config.toml
num_hidden_layers = 26
hidden_size = 256
num_attention_heads = 2
num_key_value_heads = 2
head_dim = 128
intermediate_size = 1024
vocab_size = 512
hidden_act = "tanh_gelu"
norm = "layernorm"
norm_place = "pre"
norm_eps = 1e-05
positions = "learned"
qk_norm = false
attn_scale = 0.0884
bias = "all"
tie_word_embeddings = true
parallel_block = false
init = "normal"
init_std_qkv = 0.0312
init_std_o = 0.00433
init_std_up = 0.0312
init_std_down = 0.00433
optimizer = "muon_variant"
learning_rate = 0.00898
lr_mult_qkv = 0.4
lr_mult_o = 2.0
lr_mult_up = 0.85
beta1 = 0.95
lr_head = 0.00654
warmup_steps = 200
schedule = "wsd"
decay_fraction = 0.527
decay_shape = "linear"
final_lr_fraction = 0.0
batch_tokens = [16384, 32768, 65536]
max_seq_len = 256
doc_mask = true
z_loss = 1e-05
train_tokens = 416000000
max_steps = 11674
dataset = "wikipedia_en"
MLP neurons of a small language model. Each row is named by its layer, matrix (up: input weights; down: output weights) and neuron, and shows model dimensions 160-255. Each number is 500 + 50 x the weight over its row's rms, rounded and kept within 0 to 999. Numbers have three digits each.
A block is one neuron, or neurons of one layer that tend to fire together. After each block is what it responds to, as a language model described it from the Wikipedia text at the highest values.

L16.up39:439558472422523518487540569470484486398541545479461563467566456577392518436600462508469505441380515511577531454457496563531494463485518524550535507479590527479503542451490443482555545500581486459507392479499477433524590544512566427458592457516440489396525575434460526513576536474542482476
L16.down39:467475490460440429458568428560516566471519535461496449427492500453552582505556520464498499525509568524598441612474541493532512461456508570525505465556455502447455488437520528482543419523491534406500557464502531470494414435505580456498516460518544536438463467612532444457525444429544574528
L16.up110:460435524577531436507418523495578519560525465486482536448421485496538435518478551437512522523499511557411461510605507608455576504490463444519523461558616499535414593516562508429550565567484422483485482490529432435511506541547446478521417435485520507454492442466495439526502396494440475422
L16.down110:427531579533461427586531480500617440554512510467562371391400521494593433568555517459523496491498463495484461444528553528387496444499480513492489498499431502572459514536475495460533522503487418441635456513546533502496500616520498502481478434467544458610525484456477488566451444557397515490
L16.up721:688512497569594521492513506470547449462516488469504471451457545375491509581507512435438484423503563491400478527489592554513518468434446446503465461452459502559572529544466376607515462485467564481473503475440505507423554557506484444402549517508581424479439463449552511588509488475436490513
L16.down721:512571480496446484544589503478460488496511442538492530477453523585533542455485546493539535456512492529517538360514492500538502501480483470531582592555468582511492506544475494430486511524502530457524540454566451425520515498481417529510504529496418490384493487523451548633442487609404458474
L16.up751:502564487520575407524528546527485386470506422471558461465490456476415478485563524436459407442526574555582429506485555448467528560488501485465428484547521479424494556460515463452512507501468488484445573580434488588507448494499550529465443498521491466491437451511478446479524539558526524610
L16.down751:464514526541439559488443437512623566511528473535426465503517503613521525492488534459483488503381483476477565524558408539509470498625496551505417479583453566539595543491589495490566458517466460540532433558530513434487472474472428477542456602496526549525497538495450475468359465473578496544
Month-name word endings. Word pieces that complete or continue month names in dates (Apr-il, Aug-ust, N-ov-ember, Jun-e), plus weaker "wh" of which/who and other mid-word pieces.

L23.up668:483498449501495543428516519497506477520411563658544611455425395486458513570476561455483583457581557456540500509475482511505490514505516484441487435469575531586461480571539529476414515507415494455317473537578487504464419493532510438444538489405460500496464534434496514575541589446500452601
L23.down668:495541459514351470517448477522475607418573469549398444566511441535430458557487528571596457457490467517525499582495515446573355536562552530485424501493527416461478460488497515444490463474533507610545434613611538504357491510470519432479447515461552479437544529512511603522555564516416527449
Mid-word fragments in split words. Short subword pieces inside longer words fragmented into several tokens, such as mechan-is-m, man-ag-ement, Un-iv-ersity, and year digits like 1-933.

L9.up274:512457461579519494479533474664513414527454476426486456529513531448471539503458500515460490576541455501490471447390525455477520524496513530462550453518516518480397427396505453531515487527514561468444512571523510485461508511482563469561525550524470489571429588532506510469379470444434542544
L9.down274:550545465388494388554467373504589407484519468401491517538509532556462460563490475468510442525518568471428541532545554540407496409509457552517537503489484490529479572440500481481343514534508523468480618449502501398490477561544564460600510475502490475447499583588464571484532499433505397544
L9.up334:497426551506622540405480437524442503459513551578543519545571457536455491591519505406521571535497536453477532361524600518609492454575438490601520447459548491494543500544543409463424533539537443428528487513480512541538528415553542436477513534470523512518505467481467526480532525479435536482
L9.down334:434562474467586530480447544516618448481485491553591486534446588461509516480496504509506582541517478454421509486542525462535462444576452474566497513416507382468542448509593396428427519548520394557430491394554543444491542537537495428461559520454504516540457412476456549517528501454524474392
L9.up754:440450565504476506495524575542476496506468531399530561490489516524549422503528577379433507546459565439492556551606474492455535544512555532498543499584491476433402480530545455503540569486501448543573472437465605517469488540493543538496543548455507549506513535486460487477495541468492513597
L9.down754:481439490510451496477465516568493463562461600476560477441463471577386532427489543553499499466528418494513490580538501496540651628478465510461515475511483477442557588532578466478480553463601519493445527469452501489468569527534495434448468489589478518484633523580505457451486460478558437466
L9.up1006:466505567543547490530481442533526440553560484459550488506477405462424474543501436431436481520514488519472502553485501524548509502548544469473630533591473446461441545408528420572541528468525559491517568532454493442505490567563467544532591547416535495532538490540454491469441503447472598538
L9.down1006:481429469531438494543535470498568446527490442485564489478443563505522464532415537505526457479455538448522570508498499515449508539518466458471530542443512429447502558485557521542572464478483380423573630412520573437438582557499479521576431566547523476519464575554373381485418465349537546434
"Of" and nationality endings. The word "of" after a noun, as in place of birth, one of, University of, plus endings of nationality adjectives such as French and Swedish.

L9.up42:547504463437383630596384517524496503442520410547514557557467387569517518545501509444465504561522527556482475532483534437481613537529515565466585528523461487531558527519578520473482510469448516557543527502465535518501485593492453528419468511524554565513634543523500472505576494511600600477
L9.down42:462510519474441560605537457505523522553416461471549509454506554501497515528424619578506562436422452505503404575473474569472525569518550518512508461543483488436508643434496535525459481506443555467412575458434551491473499404417518604403559479594580451533448443509500489515569528580498513446
L9.up227:506565547496554475490508488475372507442523466515468492385519381541517552523520491499535567414466536466500454477586512506538458481450497582498548517497477542451502542497550440550447484543390492511512499463450521475528472511445421423498484501484434559526566556469539576561537547528519473519
L9.down227:469401499526432524431542535573529513437607494428476586496425502471520470504544506465474534535500568536558526591579464568444502524588535446497441447528507560432400515526478434455494431410571482523573525582429456532543539509413489499458380397535555506490512514445516539453535528551573422467
L9.up675:503531406518493484506580546517480481515512632469447462562562506456501506460485488528445510403418470467578452551521440517529446462506485538575443435515452561486421610438553514510520469473474572637492445509501555480583535486437514535494459516583524472506465451479554485462477539489516546519
L9.down675:511564443494528499472481501451383477519558548476418383489444492582546610392523579525566511513450507591461430556524450593478554543444537446553493518495532457416526555500420510543425512463452474527531579481481586475496526505490461504466534544518464618454508496532524505551491481457522492519
L9.up975:462440525514539474494493537564483420453546455581578528529424481523406547446530487594580512546496549445476442374509541498600457540508482481571505531557530524488499457608473366510519511469398491509495464472451480495539509513496547512507521490501534464578506414438597513459615557537519492573
L9.down975:392528605578418540527490479542439445440605486537578472508485472443475469458455489453502414508501541531592499436574429512488495475427577515537522426522500451570494486451408548451568586563476532610539477390379460405543462499542652447521510439501504476366520502553570422538509508465555571521
Mid-word subword fragments. Short interior word pieces, often consonant-led, inside words split into several tokens, e.g. p in Biography, ip in Taipei, il in failed.

L23.up987:531404455573470466511438465530482539475496503489512534566475504486504503542474546430490376476584480472506495450467535511537561497532498417547502542516560429565544490483383585483358544572511483477428463556528545438461528504466431530488502571599497528615530495609425505525497615484474451470
L23.down987:423559480370463592440488473421491532544458516528480575510529435501545476489441490508518535433556532506486551480544578540531537423477546520470498493492479544458542441500600388488574458495505491522479530410496520456483470475521592420533512493539463492440494414438560447444538470482499493535
Mid-word fragments of common words. Second or middle pieces of common words split into odd fragments, such as ou in w-ou-ld, st in st-ars/st-ory, en in Wom-en.

L23.up626:463419500517385533421460524480566537476496472460538441484577523535536529461464539585496403529515484559490559469508417477470529556519531397545511569461503510602587522448458466544508486541519529524475520451427425565496537570474540428514457491507500464490529621512447366520472576429495529593
L23.down626:486594569619535496488498462489443455457539478467535512560526499559418445519432432525504514414484460502472477510424542523528548491387578521560558524472529447474583520518538576501436549549409510506504582536464533491420476416512568479510485534502501522455495581508502477475538433535464542398
Split-name opening letters. Single capital letters, mostly vowels, opening a proper noun split into pieces, e.g. E-ngland, O-kinawa, U-mberto; also mid-name fragments (Fried-r-ich) and occasional pronouns (his, I).

L9.up2:520409440541529551451538485567424434552417486541436579505428476487518509482574480483346549427502497458580447431536570435531422501467498463495522463503444553537520510408601469436444473602474442542435459484502467434499661487395494467503546526537491503533476582524507466447465619543483551510
L9.down2:509539502576538453555438531572481398463417458496549499517438454409445493565509524587532556492481530519464499507471543454501442542524488417560550484526389416433527501538487439503517591429595401583498545434495446494477562573416620547447553463526448424494499500514496399508448499486500533425
L9.up411:556507474554500404547468448568488461514502484484422558486561531475437572456564534512529466503532520511536532487518496471561512468403539520498567554505459530470552454559581568457540447530413533445471540467459471505493402466524504517361582608427425465549431563522585452471482470494502658446
L9.down411:514472559564505519464475484469536473520479526598456477494434521528504487474514614469504511438506550554562518506519424424526570496474485591443484437521460496506503431567429605454557369332411490452481468433436564475539485534492498517483522587438462541459512542547537494469520482589549466470
L9.up746:526557513538491519417413539553539546373551509567497414446351503466561468504512630463452582506499464432551520524494550464522402468507470492496434502618454416514545471383524537476495501557539593487485521464528532528493532548531483529391554493525510483449525498503499473485507412565508449452
L9.down746:485536545526490517506478500485437443579495498518451474495550543547468471469512420445574483464501505487508430569504542557551548552489534565500496439574508514463438437411527467543405493503529448532443388494459472519517564466485478479438522520416494495594587519586545541528528464433568570566
L9.up924:476567478479545453561538560508456534491550484531441521520511509416491504560511636489470588424492495410512495499577525517473508455511541479446585516543489505461660533552557499507484447531575600462560541478498497501507520450548581466462454529466447561455472523610642528502498482465417419522
L9.down924:456423446455463396521468394464541438491431510498508495552501467401498508527492596484531510536617402524445427547489479515457556528543425468519558432484534490517568507486551511453461508606608508496384469470513557503520589459534448528480509450555511480456534495535411498600576469528518391420
Prepositions with and by. Mostly the words with and by after a verb, participle or and (and without, along with, attended by), plus stray mid-word pieces like -ith, -an, -en.

L16.up157:498570468568499561654470449451498575458538561506401561389620526496557477432426527526529460466475504497500632466572494478541448475533578466388618475530390458484548542510496501521538518505537501482450610593535487412456480492543447412519415503521454453416417489463459467492513506489497560561
L16.down157:505466425607463435526518517523449558477508478370549465516588449559432581443504471531470508474523539535601482472550580465427443434546539391495517569566525437514611501482444615468504486425528468561449467486482440528455527483416541512496473472452427526429554484419480504521480614469452548574
L16.up481:544530546454527518485466429427497610534464476562504475478461499434574434517507581452501477495489468574416527471496534427492454524435473475481598583536497529545470580485441518532481538456496495389554509561486455515504513471478545576445548452583496502433451579490545447546498445475481514507
L16.down481:481479585520505500534439484552496472611561449445450473488527515484455660545574584477498462549630517470503522479486528447490549462550421614538462470555512517562502407482532482494532456488436447512449543519484557470461428530478562591501567468496479539514537499504534505467531493474434433504
L16.up652:571514482455448567561505463515491560517601443541565499445451462445411508439481540458478494464519449501531495467474492465475507516450492477530535544448425496503540475444525491563532376458473531573514526525548444444493528619492548492333475523463496419522538537509488437557559480483359520479
L16.down652:574500592565485430555489522520514536506555536513485493462460470503377523557419454462465563434393482470528498535547436454533503554525458502487472528517414596455542474510512440586563464534535519512405507572529437463430585533489557468443589520512428516531505458472515522483509465483543539432
L16.up786:576520507491573433521511489550528560494485491518525534444440506545478488512479519502517492448422499548424530357467466502496497578491425451532585500465453436492474532487424499509557476455470493507537522438429425541538544549584514443558490475472535442451501559495538469517532392491475431417
L16.down786:425426483487469468476490537529437459574572471456431463559537413504506457492505539398500503559573488457479482440445530468514462511499460472543501554466577493522570450487560495448499480546484490576479532491514469379558414556551456524392511492532539536466477574515517485513515523412448456532
Date components after prepositions. First letter of a month name or first digit of a day or year in dates after on/in/from/until, e.g. 22 N(ovember), On 1(0) July, until 1(993).

L23.up232:537564479517463502480496551536487485600557394470529485507497459502576549516463467437501518510459487570531443458481522572533471479548417503458569470434404481515531487515579556475531655435455444509448628451623506509408473465496444512461503453519503451504512481416425396478565474556523516490
L23.down232:517551461468488483510462487490472530507480601487588494434546483466504504564507496502526528443501474487614520472553534528496504532525467581569541482528502498505431435514605432495551459548439538451614475486416492563459573528488568470473474467502498494543419477501486496457528519485516490469
Month name endings. Final piece of a month name right before a day number or year, as in Mar-ch 22, Octo-ber 28, M-ay 30; sometimes open parentheses or heading markers.

L9.up430:521403546476514580453443505479458522521487534471503475499529521507520560421487566567495519478508492469469542465478457472495396470435489543443433466413481499510461545400432492438540463540587451458502490485550623544579497473521557424469492588539492507556537557585484474476495529479564599454
L9.down430:508543617543545597410414529438532537527485533513427530479449518476429519584440502432485500497475416481499505484438500540519547448447480574537581496502533527528367513472616499452460511502510493505519468503598516444510586449506485572482556451553537530532434444475459574558435538458434573506
L9.up736:435495616541462469520522496594519567430513528564491443473523541513444567594505424522488428578485508507543561542417501590492523508470468460505577507524476552411464520534526379497489509551551450538618560468577491572490485483526458512515514536540587457435467523474445586511414460466507525526
L9.down736:469494459393570317504535483487573492535475453584554510530454520560558542436536507425611542494582534538475511447477443468492450417447484578541514458440503477471512528484487534433487568516456525416520525523471451437491533503473485471495510533458527532466410558494627438448559521512505555512
L9.up915:384446419479505628434489508562517550436574542560564483483445498456374480491453526517535476320442443504546473586506511509485567520517426465528534423475507524477536386458520539464557539460532519476465486544587562376411497522511518471493547539574486475431520516517553508475481525403473538504
L9.down915:461458601538586502450505573457493513470550566491532472465558435530481461499544459472399455561472511478475442501513503447477546470499454463475440498493582467536478441473514559426438489507417599517439458527569513626538462511530398579519474562464504446485394579510502497494562451431434558485
L9.up998:542556450472534518457562470581458481479484475417541505412535478474480535498504456534523555507472509463527501493505552529550462534490506500556474508493498484519421590517424496485571490474530379465531473531510456515509556525464463499561504575528547584597515539433519430576522534450483403436
L9.down998:512462468491495485439512486531584498523617487521467563528508526552565553532488530568428521538443543473556535487521524433551490451552555428495526476470494570602575557580461430500500495536544528450504479565457454441443480422436498571459505534462453447546462545455504541383526528449523559570
Mid-word fragment after c. Word-internal pieces right after a short split-off prefix ending in c, w or t, as in inc-it-e, acc-id-ent, w-ell.

L23.up39:417500437515490470569513539528548480488492559504529486439450476478487507450500473476472513532452531548418509445515431377524503502518505525501453506478584449460419527558567569489576476547448515512572481501533553528513438487470480481525526462426502493490497479488527479416554535548488473473
L23.down39:564522474522525588477647497565433499492532440458504518509534580458582503524489471503513446422483411461473553500487591441411577490511511523480564444531405517444536436582395526531537463517495528576469526438482468458472519425504538572455423446547540442583458581546489458650559535529519511591
Mid-word subword fragments. Short word-piece fragments inside longer words where the ending is still to come, such as p in Stratigraphic, uc in Education, in in nominate, and word-initial p as in pedestals, part.

L23.up729:509522548550585472508454498563519485449496525595583472559457489527591641451517597525465534419464528504544516509533533462428518456501531449436519577498502580531561585462479416556391582455469523457612466480531456548408561538516588542348562590604489545550487439590523504437455468538488433534
L23.down729:500507573535530556506538524430417522426494579539474528465550491545418509602507429460513501447428487490364432484514450420586430483551448524519553449451490555513694596515476572488551482458592489465450494449510522529538535514618548571431469452392508461515489521477425512449464517561511538482
Word-completing tokens and prepositions. Fires on the piece that finishes a word (discus-s, us-ing, Feder-al, again-st) and on prepositions like of, in, with after nouns or directions.

L16.up281:529580525433417508566498549475418506469647517471466522469510527531427480498614479440527489546500462389495485484389505550498406512501537427425551566530448530499507478507567453521454549502498483518443485508406499525524445567433468531520504529507558567512535541465542550435517479479434542374
L16.down281:512537462564438455544521519517414519506470472521442549605516497422514519522631505501448567578408480515504448477448447510549549463517615491502492408559539502527552494559471504492480497474383522465441430407485474452615444458564517474492417440487558540519481448455408454530477519479457503419
L16.up293:511460549519497476426482501422493493452479481531491544395489493461624547507472498577364417471439520498466428519517434423542429550445390479505521508448440470509499533571497548531542628522480464487500472452507456409491517522589494512499534422450599477480556474478445578534513556459528620495
L16.down293:451543429527555413410449498503504467368570483503524601513441543503540471483424568544487428552500535478515483482381483540494526472503517531383485507520486438487529455468486540429437513510487496447565489473457501511571562494539513559478411367539523491574531488520383550544438484489488486487
L16.up705:566556589448530468499549505543480490462508439578534467419508466489554607457470514391529506503548538461516503411527463427498552434500552446403540467550409495533504473517472506457441561518465524572472550473397518526475464483547513614556522532521445454513489509461536460539449493482601474493
L16.down705:509379427613488522440487593485485394517480555512419433477538503492486458509487519529490413511580516488581524458513493567523493498529518636459480532425486524492464543477544494575454545542423512448601512486567539584529496543488556492477524502426523557446536501467538543430495459418484461453
L16.up952:416547538551453467524478520547483463515514508503465479492518489556459528508474521453515532523532563424539528508544440590588562445511453476523522479477503546428497454604523475460550595535543498460405515483500529421433478581549483457528562539489512476527525496451550366555606504495497420569
L16.down952:410503547530491457580440460448406459478559475558603529521516492449468513553416579513553530449511543561477556497537393555537545559499608494503506364494568455550478391392533542507485529505536488533528489463485551454563526552502557521455470456455496532552400513435539530537520616565470494465
Word-start fragments and headings. Short first pieces of a split word, especially a lone " e" (e-lected, e-arly, e-vents, De-ce-mber), plus == section-heading markers after blank lines.

L16.up45:603496518529477535484472521531530455509383445486507498453482561417486632509519507489517550573526515488522540425469502518577511492547412501530557473632574538488500453535458499528457544508456516471482430511471463461524524485583512504407455438528480582568489530448450447521532459575607422561
L16.down45:517539447518536452475359483501537541550527559491537537526509536387525409367533490437490488501536500440465519485520544548525530371426454465548486507478420464612597519501521388541500466481488577427423553484449540593486449537502570481514469553545572452499497423574498476529487370499520473478
L16.up267:494525471459470536515521593451408521475508484467503457567543613548521529472503517465525453595579445505503421511501424480547554487437472538447440556562503422428384589411505544532450607457487564496530468441521442476508543397517446439500459437499474535547475564512428534562504544467557518527
L16.down267:468529488543490514452475568460504533509505550501475531483571496509541542500571537518532454456503442427453538370523500528535471551516513504494468428517445490533453425530523505436514484492549466509593531510481422511508476536454506574444557565494477544513538478479568520515551466522482553546
L16.up617:483478529462433461453531540491476543482434523523505446533470515502466481515513555435407469508483451520543545444447490508514533593438409467601515498507521434522400531531462537518505472453530521568550521607530464453557535428587467543507433589538496487569521538553523565514508517453435468457
L16.down617:432467486460556503562534546506437465596513354471514502517459476463434556406492567464549547481446450519466549558528580470438469490512465509440491367496527505537533534540489581527580472505524516414540522513501405504574576515497540369460480571550558556571497559468551493526418457497489569520
L16.up761:526537441407473487500501575495354534490488464544542602435487516506506399499495488463572507478541567513524448463552495532413553430627485392498485589445396493535522528489515538533515503405491518549520589466478543424530458442541498428471527542550445438506477554585436516483533407471535481535
L16.down761:492468437462555597507492471552466422463501486575460526493490489427455551466498484445528420517534546373523547419483591533562427464538489523437601479471492535455449497456633519593522543459511650471510531585491462469500477529574481511481446504459481468509489451490437550429391671539524456482
Mid-word fragment continuation. Short mid-word fragments right after a word's opening piece, chiefly the l in inc-l-uded, conc-l-udes, inf-l-uenced, also red-u-ce, ac-qu-ired.

L9.up187:449547452504470455545476537491474447498576408496542427550430515509476374460452479506407439438592616540443473395515525547495483527531563561469559567493441567548463507471498513532552481528477463517510559489499497477515532423396509426471531559482476516555491551520478515522507451614530427570
L9.down187:543555518563471520486527448487588580445555555430551420439486507401414455455453440428512528476484547531580457499488504383598485539528450450552486501494430462597450496618510465460486516462478493521501535505485554519560473584544452453512508481408491532567437529465491590507430483528454509519
L9.up498:414533542551573459473385531493587494493470532440529534481534517452409528513496462569500537542515568579494516512517526587552489485501590469487505559401496450504512524573460479524488405553415525477465522623521441527443514533485507441442488449537479455487495593501427479456446412536431478553
L9.down498:401518410483496495465420598530526519526448528503538535503516499510534506499443556442512549490476517460595449507467454473471567392560466537423499477472490495477523553614502611436604465438597515458500496514476526533465473479483595504450446517563474498584490418419572526503421505551509495548
L9.up694:476625600484554525575544555464606453543464488466670453407431476478498431485527431521443504424565530513571564435527501463510522453542587517540581546483440473541540458538542547468452498486467507491474393524547540427501463523458502562582513517462555414378519427511488419533505471430516493481
L9.down694:478472485612412508474489476620493454472493533572529549459527616556471428527516407477456552572425483407400451483549484499609517475452402429564433576421584523590526522489455579445481533450488490492532438456510487503529562405628442452506499549491449524504512479507493413465467501548524519533
L9.up970:482487470505594510496525545524495539397461636514541544574552422487451530377463495583579475457506569577610445544427457591469589595519448440551415525467513439447535505467455435569581464524495556527407466573466548559459607447544558493554412479445389471498375442508417457521532512482509497479
L9.down970:569478503468496526496508437493483572458612468516594532506518458470569539526515485410493546393522463504486509423484509512412394510540495567443455572603598489485554552428473480495506404516425567546563524542441588531499495557589578536542534581540533389509565549451562616417495472501442491555
Mid-word month fragments. Word-piece tokens inside split words, mostly the middle of month names in dates such as Ap-r-il, J-u-ly, Ju-ly, plus other fragments like Obj-e-ctivity.

L9.up250:538427470478536428531504501596480467441527549516558577519523488455531543417466395458642487458508447518516532526472407502457444539469535426513542462383377577412517523407562482472472515547462498536538430518563499528516464496466492573549453512527486532534503504558533469597479538532443485391
L9.down250:601484448444525455516431451513610464559526424541503510524492473417437550575484438407608545484584438443485516475541491527474507546473511437424544479490469550555440541484545504564417280458582555546455458480400419568520428560509514537423476505442457419476526452499474501535466504597481461554
L9.up598:597491486569480469511504473453591534541436416586569528428485556467591551462452467435507467532590439479512487530462394499411452474443519510415462528392489510471539492498603567498527474527605496452497502531419469558492515515473538509644529447462414558464471507494452498508540620499416518506
L9.down598:522534401518561569507544460509518443507545483593562534639560497463527593456398510581464482523547569483483527463397537438469508518435594488514570476385512477512555521497452444491479528428443436476449503539463565503529507452541555552464548402445457550540551504545562489561474522515609463527
L9.up640:444499499397512491535518424530525553451511504557454551585540413473516475483516497509507567466527511495606605386521545500470513598432510569493528426562471566419501519505487469523501463504411456553428522451435534534490504553541518575551463537581473534543473481558472484436482425514434497478
L9.down640:570482434456523493537591571508531537485599589469386480433469481466496414489492517520550580449434460520487485526426484532525550441488512456529493489496469455507542505448487466594408530478514476482491463512606419569514565585497450462512513484550487474537438551470497532452595489495486499431
L9.up679:532480457458519407547529522527579528536576502494532467480509474448499516541585560588525588459489408476487478439494500506511492552478488493494497477439399547609494592447444495477466345512444527638484464395460433581553441422512475499448497593625478489492418638551524510555427473525495520507
L9.down679:460541436479452383532442476444519503577485473479488452465533441468617497604568478549530468493489599533517570479531614487466513554521539585465553470477344515492496529502501463579479502422535426447500536477486459526472509540554477542455495514560587437542538512525476516402506544434562572477
Mid-word "ir" and his/her. Short vowel fragments like ir, il, or right after a word's first letter (G-ir-l, c-ir-cle, F-ir-st, b-ir-th), plus the pronouns his and her.

L16.up466:510593552559469557449447516538500475487427452555492437419475487521538486618547453467466528455513499515498550495404491483506492627494548473470496502458477449435570501618497474584500442425455439491469465488461495516530483467503495497536496489487488408572439546479427430434457457560496489539
L16.down466:505481519470476536571463501564525432460533463512531504500452478526524552535488523410437503500562537511468597619527516471496571570461439424597559479484477567507375478483466513574542520471499472471531412435534572573463520510529529519498459466554551518555488403521429409540580563449515526512
L16.up762:493558552539477569462480541483513465434526465554499428490466469405525559582547522432545441475506446463500571477468523364500521460422367516431546505472572566466562494456496518434494509493464476423465522471367597480466443525490471462637436504539490544506458397571514486502574481466511558543
L16.down762:479502543379511563561558433415464530506371525479508370441542612532528562571444453445515472518558472443535579481482387451550600502481455454431503488486501494539554441510467546530452453524502528455441486522460470542474500478540545420556476515562489525439453567517539483460468442421550497431
L16.up769:584526471570494449532499565533422611431419400490545479488460565468519466554595454472400473569544498537484426460549435513534404556473535520527540541455487530591472517563509530555451449534437564483505535464501410469412434599493557510553480536455467537546488531544505456486554539563467495554
L16.down769:562488589507547556517439443559520490567454403533497505524509505475458546499501494555526514490457490520409583514525429555431508531475501448360457577494554474492488534489514548499464502486527528523485586436460485574391490586558540484544514496377474537461518583538474471437546510533542566511
L16.up982:534444436542541483515463468584469462454450490428461498508532535468526495561497452492621503432485486511491466493558462549557462561540574503428519574553491458535509499547402527527449518457501448533516532473525455534508513611539619511561467507536565579581537467453485576569437536502490558436
L16.down982:504540563497595441507514475497435499448387628476562464542566430456536528552453506452436484518415494469504529496507505555551584515480506519484411561481533533440512513562483443506479423507497505531572503525495512526484435505475636410529581478505461458553686447443484426585475453448482517476
Mid-word subword fragments. Short word-piece fragments inside a word split oddly after its first letters, especially or-g-anization, m-ed-al, M-e-eting, M-c-Graw.

L9.up106:416436531648594489481587493574423507515490567432451576577522473555464529526518457466438506488551483518600540441496493414497473519588482552574518491508504537498480465519498505458515516479501393458479558443516591528460526621521597531546502551493486540510422488540502481455541472592489535522
L9.down106:464552495580445502502528556478574503546478444498516473480417455443460538521523564554393425529547523490420515465549508514558443577554481463514512565472462473510510427461527514554442563544461474446446472504502475483530589430509487472522506506501525534483424488438420511469440434573461502517
L9.up215:477490554604498583468575488521517554570491483571494544448561571514498359551508465511549477470513456548401469381526494421447487492575448545501590587471418517573490498537459491449485522485544471486543528516445595551539536498505452478528504490476520500462516452444511465428566501468424543497
L9.down215:499518384439450511455531515535495541544489446563463500589485485556570465540525483616484503580415586484568403490510439530472523462506408541551407579481531474497558501616485478525485480507543456468541500474529467464453551545540494477470565576580439492495607450485471529422580480536463606523
L9.up307:483450446485500436445366496561434515459532401539480510389493499495465448433428564587520459434472540553521422399479419560519540493470491540490487563435457422502524504442552547417527526484481531438504544480380568540563523488452529532523529522506497472424496443523441431438532490509572488481
L9.down307:497462506503461457474494476536502493510500584470539420460420543493611465423524474608437546529402505430539534472502415577457539445580522386517519498519491554494526451472487576483416571495438529541498568474475572482474552436409485436462530543538505479496484549444491544565481459490472508531
L9.up719:476508414559518461456461520583458455483431458484491553522491570496487519579485498461471497504501454503560510413542451405482454551399531503545470535537461507609535493483616485560444451495431532447467581523575391570566575543519534468443499436527525490624537508419548555476496410436485547438
L9.down719:481517467498497601496581538457545500461472472606594472387571410587508582538416494534434572528524539587456451517514448522503442505481493423526501537458481546386427463602484460506441501495535552469591541463512536593425540454522431465499515495452463592482501519499495503442486509430527632407
Mid-word fragments, plus taxonomic "of". Short middle pieces of words split after one or two letters (Ta-ip-ei, m-ud, typ-e, m-ap-s), plus "of" in "Species of moth/bacterium/gastropod" taxonomy stubs.

L16.up10:468415506486482459506456531466464497497479574552463456523514530461445530493483537473508484607506516480449537473534468500403471533455517488450532436511612500594534486394573407516451493503477492469503490397565558434550447517476405533471449547454534590534479523606513484578473531387431529505
L16.down10:496514485379540551480450569421527563626477543575529518501549501553532558442514468452505532512586517564386534521497511527484555447485568454446520462465444426538520498462582514490460464376473508497478496476513510455468547554597488629489529449458438442534479575424507520505397464449586504450
L16.up627:458600526409532501556483483587535519479504488529523538537525487468446539465438535561509499577544518576451512508475526578555472423513493452484562477411444503548545481493466513503518419418507503561549518580505543542399531504462453401471431525467421530552529498497535456547464486477503469485
L16.down627:458424455488458530588570513483561510448503451510471502449457395473502531511599468519554542478475490502431448562556515532470520432374455589500488519454468401561655521467467510417503571512583529424446452452526512523524538455532495516452480531425495554478596500511502431567484492553549545547
L16.up712:468445584481486467507480601475575481530501483507438435511468493529484442564503471519493474489467539467410434502517520410504544441526524451535455501439523469526499430551532506444518587487485509496508585478617529457479479493413614483469533437529444509488545456398382415525456550536506531399
L16.down712:534562442473534542534521525486428522455523528493405469534536485483509523534521544434472544524568441440457524471507479524474450597525501540518591468511555525478570482494492513553509362557501464446485555528399544534487442474557386498515446475526485494534455506537505560470481440519482489410
L16.up1011:414529595369549528459511541445486486481514605489488518457484609424543515503494561486538517515535610459472480470474581456515430385545441508478461425469487345475599520486524456477580544414555423506530473535496463515528537561415547453479480467467485521527560530517468433513513380493435483523
L16.down1011:509521424548581479515470484395549453598508409469502568480488527524489514488515418515412551492502465464477518472535480446470487417514677582528446551535486462487528516413486546489469390509527533537434551574580518478435593511459393527431449551423377501553545565525575465453477553498484468457
Prepositions in proper names. The word of (sometimes in, from) inside titles and names of institutions or places, as in President of, Woman's Club of, City of.

L23.up332:498490580460617570440551449482519474489521565350519544543472526534468455481540506490434509524464542473508427605438543524459494518527504489512527545499413484425516506460505527561484576514485461434496568504534430564532466521561593472478555585512519499572522531481446476600470538509568489470
L23.down332:537402518498494544446564577497603543540538487459483509482450489503510495554490571509543576574588490460434499413404470484566561494495493453596491585479436442413550562419493512507562554463577537456418563504422496539566489471433485442456448424355577593423547418560539529475529506471520481489
Prepositions after verbs. Prepositions and conjunctions right after verbs or nouns, linking to an agent or partner (produced by, worked with, consists of), plus mid-name fragments like Ch, el, r.